MLP neurons of a small language model. Each row is named by its layer, matrix (down: output weights) and neuron, and shows model dimensions 16-111. Each number is 128 + 32 x the weight over its row's rms, rounded and kept within 0 to 255. A neuron's up and down rows have the sign that makes its largest values positive.
A block is one neuron, or neurons of one layer that tend to fire together. After each block is what it responds to, as a language model described it from the Wikipedia text at the highest values.

L2.down32 [118 129  88  95 174 112 118 184 152 122 160 136 126 159 193 127  92  81 184 120 146 154 108 103 157 135 100  88  91 116 158 157 179 116 126 109  59 110 131 145 130  97  79 133  77 109 103 146 119  95 163 131 160 213 190 135 114 121 136  93 138  99 103 179 165 108 177 175 117  96 116 179 117  98  90 137 121 122 135 119 108 118  65 140 109  87 140 186  94  98 123 175 136 163 132  77]
L2.down107 [152 127 109 119 106 165 166 156  87 147 123 145 103 152 134 149 199 143 123  88 140 149 179 159 134 186 110 113  61 162 116 149 108 110 111 100 189 152 108 107 131 114 107 134 204 109  64 130 123 130 134 151 134 145 137 117 145 140  94 137  83  54 146 157 101 149 116 102  82 118 170  78 104  85 167 147  75 128 159 112 170 167 127  84 114 184 114 175 104 134  90 105 128 160  92  98]
L2.down305 [117 128 170 126  87  91  87 134 138 111 100 129 135 105 118 114 134  70  69  72 126 132 107 147  58 129  76 149 165 130  51 133 123  65  98 108 129 143 141 120 108 150 118 127 155 158 131 106 107 158 114  91 118 146 120 138 172 135 142 144 139  92 147 141 146 174  94 193 111 122 158 115 105 177 129 169  68 128  89 112 157  83  93 150 144 110 188 136 143 131 121 169 137  68 168 120]
L2.down316 [ 95  96 154 162  96 129 164 130 106 172 128  85   8  36 114  99 124 106 110 152  94 113 134  73 168 160  98  89 127 151  92 149 119  91  90 125 153 160 111 112  94 139 148  71 113 158 102 117 167 150 151 178 131 154 179 144 122  84 149 101 154 145  98 148 148 156 139 141  75 124 158 212 141 132 115  89 134 160  99 145 214  88 143 172  84 114 143 112 201 156 166 130 119 151 134  97]
L2.down697 [157 182 140 197 126 172  94  87 169 124 131 143 127  59 170 106 119 107 105 134 146 121 127 106  84 137 111 129 113 130 115 103  86 130 111 110 166 134 122 113 150  95 177 148  94 118 122  86 113 142 104 104 133 127 113 126 134 125 102  86 137 165 128 125 108 153  78 132 173 103 145  67 177 142 175 109 107 184  64 144 102 139  21 165 107 137 166 138 122 172  89 119 161 112 107 156]
L2.down744 [142 135  85 123 158 181 153  72 160 193 130 104 200 152 131 142 101 103 138 135 129  91 111 112 173 179 165  70 136  62 142 110 131 136 146 144  88 109 127 139 106  92 133 122 105 168 127 119 136 110 160 119  97  93 134 114 145 141 164  79  69 122 143 135 108 133 138  94 114 114  86  78 152 134 153 112 123 159  77 154 118  77 147  97 106 145 172 163 126 151 156 156 190 110 104 160]
L2.down823 [153  47 116 146  82 163 141 136  87 108 172 170 174 115 128  84 141 116 103 141 110 129 142 106 185 186 146 111 102 124 120 170 134 139 136 135 149 138 137 167 121  76 131 126 154  81 107 100  57 142  86 196 115 173 110  98 160 162 116 114 145  97 175 168  68 101  78 128 131 120 111 136 151 164 152 117  97 101 142 142 176 149 137 174 176 103 132 141 103 158 162 149  99 128 115 134]
L2.down865 [121 105 167 133 171 164 103 173 189 141 130 169 103  85  45 106 109 143 120 156 165  35 178 113 112 161  84 143 125 173 133 131  87 111 124 135  69 140 138 127  39 109 134 133 140  97 104 144 156  87 128 130 160 128 167  94 213 138 144  98  88  77 149 173 184 144  91 119 155  91 154 142 144 117  59 143 132 158 171 135 111 147 165 135 170 107 123 169 148 162 146 131  98  96 136 173]
L2.down870 [106  98 162  85 117 136  73 111 112 122 113 174 134  65 144  73 127 110 105 110  80  69 123 129 180 187 109 177  47 118 123 132 189 164 188 154 123  86  78 183 168 142 147 179 127 138 127 121 102  84 103 137 114 147  52  83 116 127 177 108 159  90  97 136 147 121 160 154 172 116 141 158 109 127 150 107 131 118 127 150 167 134 155 108  86  75 190  61 154 159 119 170 119 127 151 102]
L2.down901 [ 78 112 136 150 108 135 116  82 110 110 140 180 160 116 105 114  86 133 164 116 154  98 155 147 180  86 148  91  78 109 117 168 116 182 175 176 120 111 109 191 137 129  72 151 102 107 147 124 109 181 119 103  98 111 116 137 151  43 209  97 146 103  87 104 193 185 169 183 155  89 108 124 125 133 130  12  64 148 114 120  66 159  39 120 132 125 142 154 120 118  97 130 134 141 143  85]
L2.down1097 [126   7 177  96 149 134 121 138 163 123 122 142 142 114 119 156 123  81 117 148 139 154 135 110 114 221 180 115 100  66 131 143  96 143 140 159  93 138 186 112 105 156  93 174 148 183 124 141 122 139 129 145 111  81  91 108 135  75 122 115 110  65 161 118 151  84 125 134 112 116 129 124 163 127  76 102  93 174 145 105 160 148 207 133 199  75 149 151 111 144  94 198 127 111 161 110]
L2.down1273 [166 168 145 126 138 138 100 118 136 171 183 143 121 132 116  90 128 117 135  54 109 151 139 130 151 106  47 174  88 147 104 157 135 153 151 123 139 111 146  96  62 115 128 190 193  91 135 168 166 155 141 136 170 111 159 140 120 117 132  96  87 114 154 120 126 169 192 162  84 143 146  76 135  95 112 103  76 126  76  86  72 105 131 154  84 133 144 164  78 126 132 126 128  93 106 108]
L2.down1413 [ 82 101 132 121 127 213 182 109 169 170 119 185 153 172 130 161 100 169 121 165 177 206 170 116 143 100 123 165 135 125 161  85 115 132  54 167 109  98 149 142 176  93  75 157 192 152 113 216 146 150 199 134 145 145 107 135 133 110  57 143 109 137 130 132 139 101 153 133 101 133 115 168 186 142  98 125 150 140 177 148 115 153  88  80 105 153 130 157 118 168 147 117 113 130 166 115]
L2.down1537 [179 107 146  51 120 157  68 110 150 106 173  96  76 157 125  87 129 111 139 150  99 118 129 151  92 162 142 131  82 143 156 154 141 130 134 116 168 102 105 114  52 158  91 112  89 133 130 123 167 101  94 107 179 134 122 193  58 193 180 151 159 155  86 150 106  84 136 115 121 153  95 140 114 100 107  82 139 167 181 130 152 135 140 146 136 120 150 126 114  96 127  89 117 152 173 126]
L2.down1595 [159 182 115 100 136 119 128 141  86  67 136 154 209  89 108  75 111  79 105 133  96 137 114 145 118 127 112  98 123 107 112 163  84 208 137 161 126 101 153 128 177 164  99 110 157 172 119  92 115 157 138 100  64 140 122 123  91 186  93 141 134  89 149 135  99 151  84 152 153 116 112 104  90 121 118 124 147 122 118  85 111 127 146 185 111 209 130 158 120 199 115 157 131 148 141 115]
L2.down1698 [125 141  99 192 132 135 170 144 119 199 149 173 109  96 170  53 148 108 115 133 133 138 170 126 158 107 134 157  88  96 149 137  38 145 103 147  82 139 119 109 145 200 143  79 143 177 174 153 150 114 162 147  73  87 128 105 121 125 152 124 185 110  55 135  90  69 146 134 104 129 149 169 122 173 136 108  98 106 113 115 110 165 121 118 110 176 163  94 122 109 154 122  17  94 136 141]
Fires on the first piece of a multi-token word, above all coll in collapse, collision, collar, and on city names starting team or place names like Atlanta, Boston, San Antonio.

L4.down1608 [121  56 129 160  85 181 156 152  93 127 110  97 136 105 102 181 147  89 144 137 142 117 136 143 163 101  78  67 126 139 140 169 149  61 133  87 124 168  91 134 174 121 171 112 128 129 123 113 132 123 112 142 146 144  95 131 102 152 124 152 145 109 174 103 123  74  75  96 186 139 106 122 120 114 163 196  99 174 156 141 126 152  76 177 109 166 113  40 167 124  95 177 128 153 182  52]
Cell separators (|, ;, commas) in sports and election statistics tables, plus the word-piece "ay" inside names like Sulayman, Muay, Malay.

L2.down45 [ 87 152 157 104 149 105  65 173 137 122 187  82 184 140  69 138  98 167 129 113 145 128 158 161 121 158  94 109 127 102 109  81 187 150 143  73 130 135  91  90 160  82 137 142 130 145 145  89 152 128 143 133 120 165 161 112 152  93 138 112 115 152 140 142 152 110 118 139 145 142 125 130  97  82 156 142 163 122 135 109 111  87 141 176  96  68 127  82 188 135 124 109 166 158 109 137]
L2.down177 [165 156 138 171 164 155  86 125 116 132 124 100  51 124 124 103 137 144 143 155 162 148 112 152 164 131 139 104 147 203 155 127 110 149 140 120 171 133 128 131 105 106 126 126 106 107 137 110  90 115  96 146 130 139  95  81 140 111 151 109  78 129 110  90 152 160 153 112 162 154 118  93 153 149  54 201 146 147 190 133 122  83 133 169 109 151 142  94 100 181 227 130 115 141 103 173]
L2.down470 [127 113 107 123 161 111 158 124 173 116 140  79 124 126  98 157 122 118 110 184 101 130  77 128  82 181 149 127  75 127 104 139 184 123 117 188  77 168 139 126 166 126 121 117 184 179  97 110 175 122 165 153 108 134  74 136  62 135 113 129 133 115 143 133 123 123 119 158 149 135 141 169 149 159 139 100 162 160 176  90 125 126 187 165 124 156  71  85  74 168 162 176  87  97 162 137]
L2.down487 [ 91 127 115 101 136 133 138 193 119 131 128 132 159 139 118  49 138 121 142 137 144  97 143 156 104 146  92 103 135 143  96 110 112  94  80 100  96 186  90 106 169 186  93 119 122 138  94 141 112 135 121  73 142 107 127 115 169 118 200  62 130  50  43 143 142 158 218 135 145 207 157 109  80 166 141 143 150 165 128 133 129 145  86 158 120 152 144 124 137 136  88 147 137  89 104  92]
L2.down544 [158 101 109 179 166 162 155 127 141 174  85 163 162 136 132 126 134  91 174 163 179 157  88 199 137 136 128 183 134 149  94 126 121  64 128 152 107 158 140 110 161 122  88 116 211 139 129 148 143 148 123  92 163 165 110 128 185 196 115 123 136 112  82 117 116 155 174 184  74 168 130 159  98  95 102 129 101 117 166  87 114 114  86 105 180  84  81 108 116 190 143 127 149 107 140 119]
L2.down622 [143 161 187  96  43 111 185  92 154 153 124 166 173 108 105 170 109 181 141 140 127  84 110 100  88 164 211  81  95  84 157 120 109  97 119 137 124 147 129 105 120  98 109 110 144  90  52 109 116 128 165 170 160 120 119 129 104 100 165 182  95 191 141 162 156 184 178 122 104  86  96 133 142 170 133 118 124 133 134  79 118 119 114 110 156 148  99 121  99 111 121 150 108 132  87  88]
L2.down654 [151 168  43 129 114  73 161 172 132 105 175 146 149 163 148 146 160 124 172 169  98  93  90  87 113  87 105 166 143 132 121 167  53 169 120 120 121 121 158 142 152 120  98 107  92 135 125 133 109 125 126 131 125 118 148  75 130 127 181 137 106  96 119 149 120 196 112 130 128 127 116 136 159 127 139 109 131  84 134 172 107 105  93 100 125 139  89 177 138 144 147 102 189  76 100 133]
L2.down709 [117 135 169 114 149 125  77 119  78 106 134 123 124 164  81 104 122 113  83 177 173 141 106 109  91 141  97 134  67 153 122 164 121 138 120 170 102 125 162 160 124 104 130  87 107 176 142 150 111 135 111 127 100 119 137 124  95 128 109 155  80 152 150 145 137 139  77 120 108 159 182  83 150 175 131 174 103 122 161 135 121 105 167 117 124  84 146 153 141 120 118 177 147 168 175 175]
L2.down751 [126 154  69 107 161 170 100 128 141  84 132 132 107 112 144 175 149 167 108 144 126  66 151 155 173 150 110 121 102 145 113 111 105  73 153 188  50 147 101 108 157 152 155 178 141  53 105 128 102 163 138 118 142 100  90 125 167 110 182  96 129 111 108 155 104 132 134 168 152 149 157 117 132  69 105 103 113  86  81  64 164 114 121 111  50 176 129 119 144 131 107 159 117 137 134 126]
L2.down883 [170  79 129  88 186 104 138 134 151 146 113 100 143 104 108 106 114  98  94 172 108 115 127  86 127 120 175 125  66 105 164 102 156 107 101 125 100  97 153  59 156 155 137 155 103 131 157 167  95 128 136  97 161 102 127 122 114  81 107 135 137 129 100  87 149 132 110 164 167 126 112 110 105 143 177 108 141 156  91  81 113  78 126 147 134 133  94  81 105 146 117 107 102 120 149 158]
L2.down895 [105 142  92 158 110 178 156  85 120 146  95 126 142 130 141 130 125 125 146 105 124 112 136 148 126 134  96 199  90 112 114 155 148  72 136 107 131 160 158 149 111 143 150 122 142 174  98 208 128  83 124  97 100  95 145 119 132 135  93 147  90 170  62 146 137 106 115  86 123 117 162 128 111 120 121 154  84 129 173 139 145 129 134 169 182 128 122 126 157 195 148 111 145 147 109  49]
L2.down986 [164 175 154 146 120  94 153 189 134 114 171 152 143 168 175  91 135 172 130  95 138 112 150 102 156 150 174 102 106  99 189  99  21 127 173 150 122 172 149 185 105 183 107 103 115 102 135  65 135 119  82 132 173  85 118 111 130  91 134 142 131 166  94 112 152 136 167 134 151 136 182 151 167 119  98 115  48 121 183 144 119 114 100 109 117 119 109  94 121 127 148 208  63 106 176 159]
L2.down1195 [116 138 146 169 156 108  50 114 112 152 106 129  86  96  92  90 166 171 168 116  63 123 161  84  74 163 165 143 104 111 145 118 126  90 121 146 121 128 146 151  97 131 159 136 123 161 104  98 181 124 152 192 147 112 119 114 122 114 157 134  81  86 173 140 103 157  76  87  88  86 118  95 164 163 128 144 131  79 125 120  92 177 144 202 156 112  77 150  92 112 161 141 157 120  77 115]
L2.down1543 [149 213 102 153 155 139 153 202 148 129 104 137 139 125  84 117 106 134 141  82 113 131 146 145 138 148 179 142 156 166 108  76 141 193 105 151 171 114 120 194 136 149 132 101 147 141 115 125  76 116  51 124 118 152 127 134 124 164 142 149 115 146 137  65 155 116  93 128  95  89 125 152 149 147 127 111 115 146 162 103 141  74 107 152 149 115  92 133 152 119 145 118 114 161 155  87]
L2.down1622 [140 119 118 169  87 100 153  71  84 106 148 174 156 143 122 133  81 168 107 111 187 128 167 141 123 139 107 112  89 185  73 104 117 163 160 117 135 143 155 170 166 151  75  65 122 165 120 152  77 138 130 172 136  86 118 110 127 167 109 154 129 138 171 142 134 112 131  94 119 108  93 164  79 139  94 101  87 152 137 119 117 140 109 108  86 134 124  87 167 159 183  87 152 117  82 133]
L2.down1706 [113 142 103 174 124 151 102  80 184 120 154 134 140 102 133 169 123  42 130  51  90  74 152 161 142 116 142 139 113 133 101 112 153  62 125 114 118 127 198 164 148 131 154 103 161 125  70 145 129 149  95 161 111  53 105  83  93 144  78 139 155 162 157  90 147 111 109 188 171 122 114 161 125 121  75 114 135 156 133 111 152 124  54 136 114 143 172 154  75 143 136 173 123 114  97 127]
Mainly the opening "cy"/"Cy" fragment of longer words (cysteine, cylinders, cymbals, Cyrillic); more weakly, numbers, Total and home in tables and lists.

L2.down193 [ 73 196  94  82 109 122 150 142 131 167 208 130 150 134  53  94 150  81 138 192 106  90 118 147 132 118 100 151 126 146 122 121 132 111 158 114 141 155 115 127 200 147 102 149  79 139 134 127 102 121 141 157 164 137 119 113  88 142 136 111 108 113 119 156 123 138 110 157 102  74 131 186 188 121 164 128  85 129 233 136 117 103  61 102 145 127 146 110 177 150 107 104  91  57 105 155]
L2.down229 [149  87 154 162 174 121 156 105 108 151 172 148 118  83 122 125 112  81  83 147 135 148 158  93  64 140 170  83 174 117 164 113 145 173 114  89 150 193  84 122 141 135 164 141 124 145 140  73  90 170 142 168 133 183 108 125 166 108 163 115 195 123 136 165 118 146 118 159 192 157 154 162 164  95 112 102 164 147 110  81 159 126 125  62 109 114 155 131 169 127 151 103 118 113 107 105]
L2.down266 [172  63  96 156 163 167  88 112 121 163 154  91 147 107 188  65 163 103 158  63 178  82 175 109 174 110  59 171 121 151 141 112 162 147 131 127 120 166 151 101  10 158 147 140 147  89 155 112 193 106 126 159 132  63  96 131  92 120  97 122  81 143 129 135 111 111 158 179 187 148 146 118 104 110 114 199 140 144 162 144 156 106 116  86 167 164 126  94 131 109 158 176 160 136 143  49]
L2.down278 [133 123 151 147 155  68 114 150 110 138 136  64 153 155  70 113  93 124 150 121 156 147  68 148 172 131 122 119 135 166 124 147 109 117 149  93 108  77 116  98 101  98 161  87 143 132  56 140 139 139 107 178 177 112 140 135 124 132 136 146 136 129 180 150 203 106 120 165 134 140 123 123 113 112 151 144 117 119 159 198  59  81 134 168 110 142 134 141 124 102 155  86  58  80 139  37]
L2.down349 [152 198 103 101 163 197 164 174  95 165 163 110  51  58 147 121 155  86 188 154 145 139 104 128 146  83 110 100 149 131 139  49 117 187 143 135 118  61 151 113 191 206 192 163  75 122 155 109 139 131  86 154 135  94 142  80 117 154 115 106 101 118 138  74 158 139 175 105 132 148 156  98 183  79 174 141 124 142  56  93 122 116 147 175 136 113 152 144 170 112 172 170 128 140 130  81]
L2.down363 [133 150 111 130 183 160 133 139 149 166  95 138 149 159 141 161 128 113 109 160 102 121  99 113 113 165 107 186 167 114  95 132 115 185 144 132 116 125  85 164  81 147 137  89 162 108 183  94 146 178 139 137 132 130  89 169 144 151 142 128 146 136 178 163 173 111 175 135 110 150 173 170 146 147  85 101 169 119 134 109 202 109  88 127 162 125  83 127 121 145  88 150 146 214 145 122]
L2.down572 [137 144 141  82 105 109 120 136 110 121 109 153 130 111 100 158  99 126  90 145 165 145 138  89 158 114 161  99 146  88  90 176 129 185 179 135 113 124 134  99 151 134 162  91 109 174  61 159 161 121 175  87 106 158 103 169  94  99  99 201 164 121 131 173 108  92 145 102 144 194 114 187 212  96 123 138 119 160 112 117 118 106  65 143 154 114 171 151 122 159 115 101 142 140 179 112]
L2.down590 [ 77 128 113  67 141 136  89 141 129 191 106  68  84 129 193  49 156 154  95  96 172 122 172  81 120 131  99 143 139 108  96 100 143 155 137  70 116 189 129 169 107 136 152 186  95 146 157 165 115 125 100 147 140 105 182 126  64 135 132 103 140 116 107 111 143 117 153 173 129 121 142 160 183  83 128 167 128 113 138 112 128 120 124 117 110  91 129  71 146 106  97 192 154  96 179 146]
L2.down784 [ 78 143  59 105 119 140 119 152  54 100 151 127  97 123 155 122  76 140 119 107 134 120 192 124  53 200 109 122 131  97 128  98  97  99 124  73 163  74 167 188 121 114 129 153  95 168 138  96 128  96 142 130 189  62 122 111 163  88 141 117 146  75 105 171  58 114  86 153 182 115 130 143 103 124 111  93 155  91 156 166 130 127 101 119  83 154 111 142 131 100  96 110 115 190 124  87]
L2.down970 [137 132 130 142 118 152  97 113 151 137 162 119 150  96 127  83  70 108 128  81 120 171 106  85 104 155 151 104 133  85 166 173 182 156 142 166 134 180 120 107 167 140 125 107 134  99 115 128 110 134 154 124 124 164 142 174 121 107 111 111 189 134 199 115  96 168 105  99 107 149 151 151  85 135 140 148 112 120 139 108 115 163 156 181 154 178  87 126 112 117  92 129 214 128 164 103]
L2.down1231 [135  57 107 102 131 102 174  65 107 104 157 122 103 200 136 153 110 129 106 130 141 162 144  98 144 129 127 123 149 175 162  55  93 155  79 100 108 101 133 170 140  85 158  70 159 127 121 113 144  51 114 131 124 136 136 135 135 154 103 148 177 109 149 157 129 112  83 188 196 119 102  81 151 123 172 128 113 157 105 156 126 108  67  76 150 139 137 163 145 134 115 157 100 120 140 100]
L2.down1266 [ 79  95 144 157 105  96 124 119 162  47 119 129 157 167 170  63 160  76 120 130  90 103 151 120 143  92  93 126 123 101 143  72 106 133 102 100 160 134 171 118 159  87 150 122 113 107 119 113 142 111 137 102 124 116 157  83 119 115 151 150  53 122 116 145 171 123 171  82 144 127 159 156 106 133 137  65 100  85 123 135 108 128 126 141  90  98 167  73 104 109 105  97 124 111 132 164]
L2.down1439 [161 110  95 152  97 147 128 113 146 180  93 103 147 130 158 117  89  68 137 120 174 110 118 107 110  59 149 109  76 168 159 121 143 175 112  37 117  95 151  48  95 127 170 134 153 114 182 150 116 102  69 152  93 150 109 133  44 127 173  66 151 200 119  91 124 111  85  85 159 168 148 136 111  65 142  87 138 126 124 134 171 126  71  79 103 123 140 142 128 137 114 146 103 115 123  91]
L2.down1475 [121  87  94 142 138 105 151 125 118  92  63  69 154 152 156 179 157 142 108 176 124 156 111 153 121 220  71 128 166 153 126  94 138 116 112 128  82 152 187 106 151 151  87 103 128 114 126 103 108  78 163 158 111 120 242  89 126  77 155 107 130 141 107 133 176 134  70 113 152  59 147 110 134 144 135 155 111 116 164 144  77 113 118 121 121 133  96 114 146  99 128 124 136 129  95 156]
L2.down1485 [ 67  82 111 122 121  71 112 161 130 120 146 108 152 117 132 124 132 131 139 103 151 139 163 164 151 114 112 145 204 170 131  87  80 122 127 101 119  97 134 149 182 119 142 113 166 129 150 191  89 200 109 149 177 137 138 118 141 143 104 142 201  48 116  77 110 113 105 145  76 142 163  69  88 107 172 128 103 158 131  85 147 162  97 142 181 131 113 127 143 166 150 149 127 171 141 180]
L2.down1526 [129 174 145 140 121 119  82 131 159 139 128 153 149  92 166 148 147 114 193  72 129  64 127 121 130 112  78  66 118 125 175 126  91 122 227 115 110 122 107 144 135 160  73  76  89 151 118 110 163  71 135 138 115 102  64  96 121  90 135 104 168 164  60 129 138 133 216 194 137  87 155  91 164 142 124 149 103  84  98  89 149 108 124 180 146 153 101 108 110 143 137 100 141 114 139  89]
Cell separators ( | or ; ) in sports career-statistics tables, plus words like final, medal and goal in athlete biographies and tournament write-ups.

L5.down780 [125 140 174 166 146 166 134 125 213 100 122 151 190 143 107 109 124 118 131 105 153 200 152 116 170  87 120  82  98 134 134 109  74 156  82 165  93  98 139 166 148 124 119 106 132  71 122 151  86 100 102 131  75  71 126 123 131 104 118 122 127 118 154  70 156  75 101 147 171 154 111 156 109 106 110 171 115 104 119 105 109 142  84 134 146 126 149 145 141 124 102  79  99 117 164 158]
L5.down1084 [109 106 177 116 112 149 154 113  99 101 114  61 127 132 139  70 132 126 102  56  99 175 120 165 125 122 129 164 101 132 106 126 139 132  73 155  58 140 108 185  70  95  90 118 120 113 126 157  96 154 152 125 138  92 102 120 124 121 109 127 138  57 128 114 162 117 130 195  98 130  94 122 126 147 150 144 125 125  95  89 181 188 114 167 122  89 189 110 136 116 140 142 149 131 127  87]
L5.down1190 [ 92 152 127 178 160 124 163 165 158 125 101 142 184 122 111 149 102 129  91 115 144 156  76 154 136 128 190 109 174 171 121 137  74 133 142 119  87  63 142 180  82 141  82 130  95 112 108 113  70 112 139 115 143 102 139 140 158 107 148 146 123 123 134  98 161  79 128  97  82 104 125 123 141 104  89 180  86 190 150  97 165 160  73 113  55 119 164 121 169 125 108 142 161 106 123 195]
L5.down1364 [126 117 144 146 113 119 170 155 116  72 160  57 146 105  88 150 129 150 152 114 179 148 117 136 146 154 142 174 119 133 163 146  83 145 149 179 105 134 185 162 149 191 101 104  96 106  85 131 115  62 107 126 147  63 173 170 161 131 104 120  56  97 143 154 125 136 110 155 178  82 142 108 104 123 160 103 143 111 113  93 187 129 122 151 119 128 203 124 107 174  60 108  81 135 176 147]
Final word-piece that completes a city, region or country name, such as Kolka-ta, Copenh-agen, New York, Hong Kong, mostly in locations and sports tables.

L5.down506 [172  82  86 150 167  94 100 192 151 135  80  83 133 193  88 157 107 118 118  77 183  99 106 120  94 179 207 115 128 103 175 115 152 115 145 125 115 146 139 125  97 146  65 165 129 152  96 133 196 141 102  99 173 117 157 114 103 117 110 135 145 114 137 141 125  86 135 206 167 102 108 121 151 171  38 123  98 153 151 162 133 154 109  90 138 104  77 177 167 148 167 159 160 152  91  80]
L5.down815 [101 120 142 129 125 143 168  96 140 108 115 148 125  65 110 138 117  92  74 162 134 137 122  90  88 171  79 129 152 125  93 138 117 139  80 124 128 143 143 115 147 169 113 187 126 149 168 104 101 136 194 105  90 195 131 178 168 149 165 115 133 161 103 138 167 107 121 122  87 113 141 144 115 142 111 138  78 156  43 134 188 130 128 126 101 169  67 129 104  87 181 170  75 136 132 159]
L5.down1119 [108 119 129 139 100  62 169  90 111 142  98 113 146 143 151 178 128 149 143 162 170 144 159 137 153 159 114 162 172 195  81 130  85 145 119 126  91 167  70 156 107 138  89  91  28 132  93 177 143  94 143 170 150 123 173 129 128 148 148 129 118 150 157 151 124 187 100 138 136 117 134 124  98 185  92 190 177 140  96 170 181 131 136 104 142 110 112 135 144  83  88 120 108 108 114  44]
L5.down1302 [133  87 113 138 102 136 170 137 127  84 112 104  83 142 123 116 117  91 132 127  60 134  88  96 110 156 152 144 145 207 137  82 127  91 193 173 127  52 109 138  95 192  91 142 169 152 138 160  96 102 101 148 166 136  85  98 177 135 151 103 115  90 108  82 142 106  83  96 128 127 132 136 155 168 175  97 159 172 163  95 114 120  86 127  80  94 139 172  66 147  91 133 186 104 142  79]
Small numbers like 0 and 1 and the pipe separators in Wikipedia statistics tables (apps/goals, W/D/L, medals); weaker on mid-word pieces like exp-ect-ing.

L4.down869 [121 153  99 147 155 171 177 149 132 176 139  82 135 117 120 123 122 106 163 150 125 143  92 148 109 175  97 194  73 153 129  63  90 126  87 145 146 146 120 160 154  60 154 210 148  88 164 156 150 128 157 143 143 103  80 145 101 169  64 130  63 122 150 146 172 190 125 124 133  71 111 183 173 138 164 151 135 134 126 100 128  32 108 162 141 156 141 144 127 173 154 194 169 147 107 116]
The token Home or home, often at a word's start inside names such as Homey, Good Homes and Home Secretary, plus scattered mid-word pieces in proper names.